config.yaml
n_kv_head: 4
positions: "rope"
qk_norm: false
tie_embeddings: true
parallel_block: false
lr_mult_o: 1.5
MLP neurons of a small language model. Each row is named by its layer, matrix (gate and up: input weights) and neuron, and shows model dimensions 32-127. Each number is 500 + 40 x the weight over its row's rms, rounded and kept within 0 to 999. Numbers have three digits each. A neuron's up and down rows have the sign that makes its largest values positive.
After each neuron's rows, "fires on" lists the tokens most often at its 100 highest values on Wikipedia text that the model never trained on. A number after a token or word is its count.

L2.gate104:483568561448487499478559484503558545569563501465475514529512542503471491491526561503495531572541519488487520539498585499452475428467494463545553528513512446554555488454489445539462502527457493518535514424445431536518555494457530446494448486558460509586606497544509533521520430576510571474
L2.up104:516588538507518484510514499467524566521574541474469570502465501576460511543560583504504449574456500513492571517447506484463537428448462465443542527492539473505422544482494459485489457509482545530534512513463507540556564480498550493503450534546557448587533525530517494440557491479513543484
fires on: " |" 100

L2.gate312:467546547486512503450463504377526496539516510499514496549431500504412422510468482544516542581470519488533535456543519498593460526459429578514477561485518441490430535482486499535474471519485517586508541537440507437529459499517500530472500524481514577481490610455566539484462522510496567499
L2.up312:524472552484481467580606518472404553481501525501492508437421435470453485499454507458518479411504540528551517479542463477551520469543478490568490551539520522466507479453444445569490528439564462509466549478508515503471463463507458515583456506543481560508512574471503436542500514447455479512
fires on: "U" 47, "-" 34, " U" 18

L2.gate236:459414454469480509508405483488509421574498492482474467460479499464525489528545519541506516503586591509521467487510508484524588504473488546461506509465466489452545481479544551478406438474540489469471487515479473495546506541479474457534460487504492473601484516495482520516492578511423491483
L2.up236:505538476457549503410454475445485541537485489474531508498496421632478509507605477533477538541534531500455471528485469536476513516475455527440468578425395513514497518486472513496411502428495442513513522467488506419516481482497488596501484498478527469521501516481484526525477510515458522555
fires on: " ar" 68, " ch" 15, " or" 10

L2.gate2:444493504473549530443479484423581572548514426493529472538487604498505514520603480514429598438524496534495638426479444520525544519523454495511498564488426509515478558452445450494457526525537498539457513491555423486489503471484532517497524538477443528515533558442538492493510453447486513482
L2.up2:442523521523521491530511508406528522490541525490489475508455482494453458479520436555454548438470428555442581467438498493570482435507491520534580494573453488517460520479511427442487477437534483516493514552565473498504512564443513459480444516523472533536489534477572423509502480475468496484
fires on: "-" 100

L2.gate274:527523492461561491504461493491510451498592522491542556460480519502581452504498518546477542509583448515463544360511513482505524402487443545507476559505493457554461451465532472521397465426471481505551549477551505490607467506520585515531460494451592489463498482488449496528582540492454464494
L2.up274:482547526472519492477527436529477464447483478492475572554489493548536498500506532516451496497489480536508514489515498440488523462478476548378518535504536495553509424485533459583477509479504535513514543461565517476542539479474509422486438514476579477476543484422513491512560495492535529447
fires on: " |" 94, ":" 4

L6.gate2:497558448517465484486546463436530479506532497518549573514520536492531501539512477448512485488456544506461540467535473456565541564533513535518435523522541571497570447460479464471570499433468524482432502563510432539526522477552513522543554422521484538477534492503537506543542407395507542482
L6.up2:448511523449455529534631475476534436468497462521484487514491478484497546553489565478592528505526495405400514502552455506468468538469555522559494473504526540497552587505483408491539468439470500472405470514532527481523533506536546430517540473494519490474526521438427496541496484490484555492
fires on: "en" 67, "ent" 9, "g" 7, "es" 4

L2.gate160:480507483460501485446500409502465485515571527528518516517517538486455468489474505505480506492511529468487526436455473416443479419496475500472492555475478451525457539505450525518447496422585566459519465462529475488516476507474551440527532461527497503547549479595528525526576544542561508487
L2.up160:463507547524549525456521445472548512580563500538518483521507560510488438509525521496502529585489512547531538439503537505487490555565510482485479553502468470528517513469520576489497483508474541539494535450509478565561488496432594580470407542487538458499534521537452447532521468480465527466
fires on: " |" 100

L2.gate279:459477500497541504450496536505515535504594513504515521479481572481519496446525461523450508471460498544496541437537454415489570484460447528476512562525515503522489529577519521531465455532518475541508554502559474460544544502446532511511524485509511565495550500478549442500527500474500563551
L2.up279:478516498508561518457465534487513576485527489519518481474492535471485499447528474493481467422494568551487554432554435411509528439450410552459494525541484527521488523593483496529446410487525490498454471526583469465554519481458549534513488481461522584446518540497525478490508447452537577550
fires on: "-" 100

L4.gate386:491497455520449532488482519453471569490499477499515528542430479524490504473484525490478484543507484510534539567486507555469507510458466516535568486451503487479503475483562472499542541520498474505493518486495464561551526561538528441415494510537496599563450511498494441434510500495477552514
L4.up386:525422536497465514477461538557525541430431540413465461532493512436464452530574450557486439529474556572426493441497534505442524517572519451467547488438514499579456537513468538515542543476501506537510440492514497505520514528497460504495500533486491487463499503433527530486440472581536504540
fires on: " and" 82, "&" 17

L2.gate53:526503468497478464506546513550556494527541495480511500519515547530481445472493508508560513547555478421477477594533468500456556532533530447514493546449425522496544479476510452490502566520431476528433546467436547479491518468464482499563480499531572454607499458504516472420417547492470526457
L2.up53:543511485482552527460515490558532525567538463508533463482530552560454481476512482550536460518525466430482535521491482462438529555457564434558490536456448553469526468435497500454461520519456483560469577499456506531536528557431547546523485498556558420594535453512513436444430481471525519503
fires on: " |" 100

L4.gate118:572545577481534506500495505485405497480515435512500547466508516519474396535515558471448526503493504537481402549500498525495479528539516528518527519518453518497512519486556510431490511494519544465449523504475432501499573549572479461530516550516492501479489495546469509464584503491429523459
L4.up118:505516483434493530510569546500479492546542466532537520502426505495538510572465488517502547483488471433527533450422559446486473542531507501532515498461495613552556521506499480535529446410484465492439478546481508526494486497567467489538548480516490585494507529470470468520447483506509483534
fires on: "up" 45, "en" 20, "old" 8, "om" 7, "ent" 5, "ed" 4

L6.gate181:474470427517452519458536453490462533467467498509482433535526498537501440530437551429456525517487527495513505519518497477545544534462477425500493489564485565434507477430536509504515567582482541517493491403528494461471469495539445542518481529582482458455519505519477461494515576487540517515
L6.up181:443439481528493479557487513495394455475506503445525461493507552560526503517519567524539510480448460417510551558486515528509598478474538487537514516474483466541523545547524521565407476506503543494450509428560479538539475463444473537496469470544434549446506538494484432470437548491477538526
fires on: " con" 66, "or" 18, "h" 6

L4.gate268:468496448473535424532500513544487533523470471462451462555364583497489508454556488470529436519487484386529447529440459394420493531570551451473520434524500481569462459472482484524539451489560521437497467527454483458534496494483505469467564428569469498458479500482494459529577494508501579474
L4.up268:505450469522511482514473537568482522508543551539548508531493532453498564515467483510574476526551514524533488556522516475525497513543550509487546551524494487534504376417552575445521408519552581466462498469450513430511484450488461480491548497500453497457502488490457473425468553474547463415
fires on: "ad" 55, "in" 42

L2.gate165:498540472492483524548494410494495569439542563502507453544454535508446537442540424471534586556511420440453514470469507525461501574465520467504508489499471438494430488425488488503502439554557577466497515491495487519496439407500472441529510487461516470463539545484426492563502492517538548433
L2.up165:508513461510472496524493440500458548376482584526456511538469493493474543451528468485522575530570422506478459437488566531512464557464496457536459495503535441508459454462458500507536492483515576511494511499522472550457417392513436439521521503463463502443498583497453501559483487533483522409
fires on: "per" 60, "in" 37

L4.gate56:533545510528502490518443450543509473486506499459500512552461481510564512545551459602527478540557547430494473492501482481440485504490439492443516538424457501445434494475514501491535396478529398487456546545519495490521410512460450484546513525488435462432569444548505453529502502561479537445
L4.up56:555507458469527462504460509611471493512508472481475472529519538507501523553587441547537506500541568481495477518431447520522517548479432532503557538505471475450428493453548523523570467483512448477517549537504542499479453449501521465497478561513438481445495480528538436485542550478500444384
fires on: "ir" 30, "il" 22, "-" 16, "in" 8, "x" 7, "and" 7

L6.gate36:570474523444492472505428499518546522528562508541530492518455534459496477431495540465500496549486517541593543528549518566518536556498496525484489507540539500531529498589476544521431486461491475456567540529451454454427469514598491512434412464468505498462522481524422492521509468369502487501
L6.up36:466477547478528547522557560563459480478559455478454444503523420545524510485487470422544482469557442516489471532498488481454532469494558538507417519420423496486507514596539426502429567479489483515480581494496429512528480509440502476439519437480450447490516492440489457537495555431484493454
fires on: "cl" 43, "u" 33, "v" 11, "ue" 4

L4.gate540:471386497451569542442519450488566425467454509583490517491436498577445532512543482488500556518579534459486507483468473453517482521450455457487521464503539525428467526495474513470407502514474503492456479471496530504521502519422497475606551478515551509484479484498488520535505440523446608481
L4.up540:417398513466524508457519462478524439473441545563478518527492546511470513481537466533435473474549517502489461456471420526516438528457495470547497490472555516452460561508454583481388514477479509524496509485495472549513560483521491581522543471507562477492493531503498497484491474520415580489
fires on: " or" 99

L3.gate403:520420500447498513437511526450485453474367470555506524547472498458524511515429464530519488545501536502469531573475486544538497471553548474505554448512479507527484429546475532503490469482507541529499506445450519523587492383442447436560508575528484504535466476511532474499548507577484586469
L3.up403:460488463408489521457490533428515486485423479518494519514495486431501528515406493510524483567499504543477524555406458531526477437554528448509518442504480496556457484544499497473437487533510529504513508455502465542539483438418454464599520533490551485561497463473474471497448471529501550440
fires on: " or" 35, " also" 32, "s" 10, " be" 9, "en" 8

L6.gate282:565525602517531499447478479491522519483464523496471457444496534490475549534530449466455503496566438497528461551483550509480485546497453566573481515487570491424506476494544545483551520495511456536482563459596542461494615469518513522547489593511494563473489456542485497456519487441442501440
L6.up282:534489536542518490464517514420491538477493467524468496622488498453473426418522568478458537493518522514475494453412486466474482523458393534511424497476540484500567505473533563479428541536562496502499475469519417464491439511431504508489525557465430500483490521480454521528508528491410497509
fires on: "ig" 21, "per" 18, "00" 10, "c" 9, "h" 7, "t" 7

L6.gate435:592455515526536602402537486492503441459545442501509557487533515487566420509492485481507506496493522574532504543484519562492477516495449464544556489514447586441492583549468449429535479564502544504462528473522437485542484465476439467491452454513612506430475492537535424497463523406569502551
L6.up435:482433493463543516533443562507530444567503543516521460567455549498520504502486535567558493484517486513553500461513496498570545482509540422517491409576512525522495514545415490575434515568538522487531529475511504433514431474515474479488504521545552551473522463594516510486491526479501588514
fires on: "l" 38, "or" 11, "art" 9, "il" 9, "c" 8, "it" 7

L6.gate248:586518446562441479552460495486515508560542525462554520466545510503487540506492515526484554525478492492478537505527532507475533560566501547518509495570510510502423491525479548492451562477472556509517477551501418504476461579514484502505506552504532475487531581499562521521520520462598499494
L6.up248:507450478467501532452522588487421580541472544531472498499532479529521532536540495503500519476478433467565438527467474525480458510465522554556480520408511476539497566580520494540518451523521492531463576496542476511560554516520506519500498500499554456508549471527465420466509564416479575473
fires on: "v" 28, "c" 27, "u" 15, "il" 8, "ce" 6, "b" 4

L2.gate528:503553487565568452453418547483515501585536513444481455504483531497448501452544473517486513495491480486540546410480435481474540530450513522569509511525475501506451502553536472479481450534496520509423521508526490428463529522404532435502499467436542557519505497474514399461534442439482593428
L2.up528:499525505516587507461419505411452594587463474447487463518469506512456487493530494531505514524482506516488542445493393396494477506474441465533472520516474544570487576555527519501531482576461456534458529493566443448486491479409508510523573499421484582431533541528584415448515435456513550469
fires on: "-" 99

L2.gate347:542541510557509437536475549503532545542521483427495496437500472476526505500511514505504538548470516582529525497479550563492477453510473427491550564441551436564474484470482498457485515536465405524536541494489468549505572469374518534480470490528559431555541504470484524514582467486459537460
L2.up347:507533420513490454555505561524446590547554530449510519476486498543505537483515542499478566519483567535477478554511534501505459417490497424504566567486490494502465469481417491485486464537502449540560441525499475504494563492475508470494494474541491480530544549464526551547489570547497548492
fires on: " |" 100

L6.gate120:455474478490491547479551534520541479515450562540480469505480523510520506482572465577539513480538524557463497473491558504497507492577478529531445494512570555578476510470513500546530529554444527478469510423470536584480480566500526506486542480510483581524523497499438441484590487495529510436
L6.up120:565453540508452474495515430529457546445534428541490508468459520467427501465486499525518505492437482537454456462494414541563508506520483493562524478472521526505522516485509537501453473473495479479473478549432509508484580509538512578553525458530500552408519570497507497506506481522578615469
fires on: "en" 51, "as" 12, "ed" 10, "an" 10, "ric" 7, " or" 5

L4.gate563:452541505525564478486463534475505521496579480514516480467453557419492567477529431518467530510471485537483544440458496499483480527523512539559581548534485552500498539493507513443413507550504534494494568532453475542492483537380520544429442512554537585599505525493513526440502425473446483489
L4.up563:447525470550568498449492532469515538506570483453586440518489577446521549471506446512451510480367531514477508524470521480505515473512466519490528541513537519506447527454515561475520518557532515465538524530518406503561483536435571510458480520534458528559514523477538498513522488455519566519
fires on: "|" 69, "-" 31

L2.gate91:480514515521542460510543456418568450491529422460430507493481549569397471454496563589537514509607428533506507536493487470521484574483519501517546518485449473508514531467536383504528546498525478472459522492439547517490456528499509461458511520510563466508530404555535566467409441514458537538
L2.up91:452489507489495515522535485443528485471489429489474478514491527533465501502491564574477455559583488482540513538453481499516449521445504458474548531503496486520485542402461412538475506482537448516489526457393553510559511551453525467388484478559544410515536525601540567498450446533510516546
fires on: " |" 100

L3.gate297:515492514473461552470474486489451515551457494591523483465504441590526490534467452485425476473468497497556498460493504520501566544453559453476426481565591472471499469471442554535496484497505514553570436537563441445436500474506488553535504475498520481479531462481405507546484548439490487484
L3.up297:488489519479448540524432524503412488531454393534487442456536430546493419539459558479440468475489482517548443448472509442464525468468478472539361482507539530481462501506523583503430498501443477558591487487546426435469478497494487492594523499453518483558497599480439532531483516444479470560
fires on: "t" 23, "ce" 17, "ig" 12, "\n\n" 12, "est" 11, " pl" 6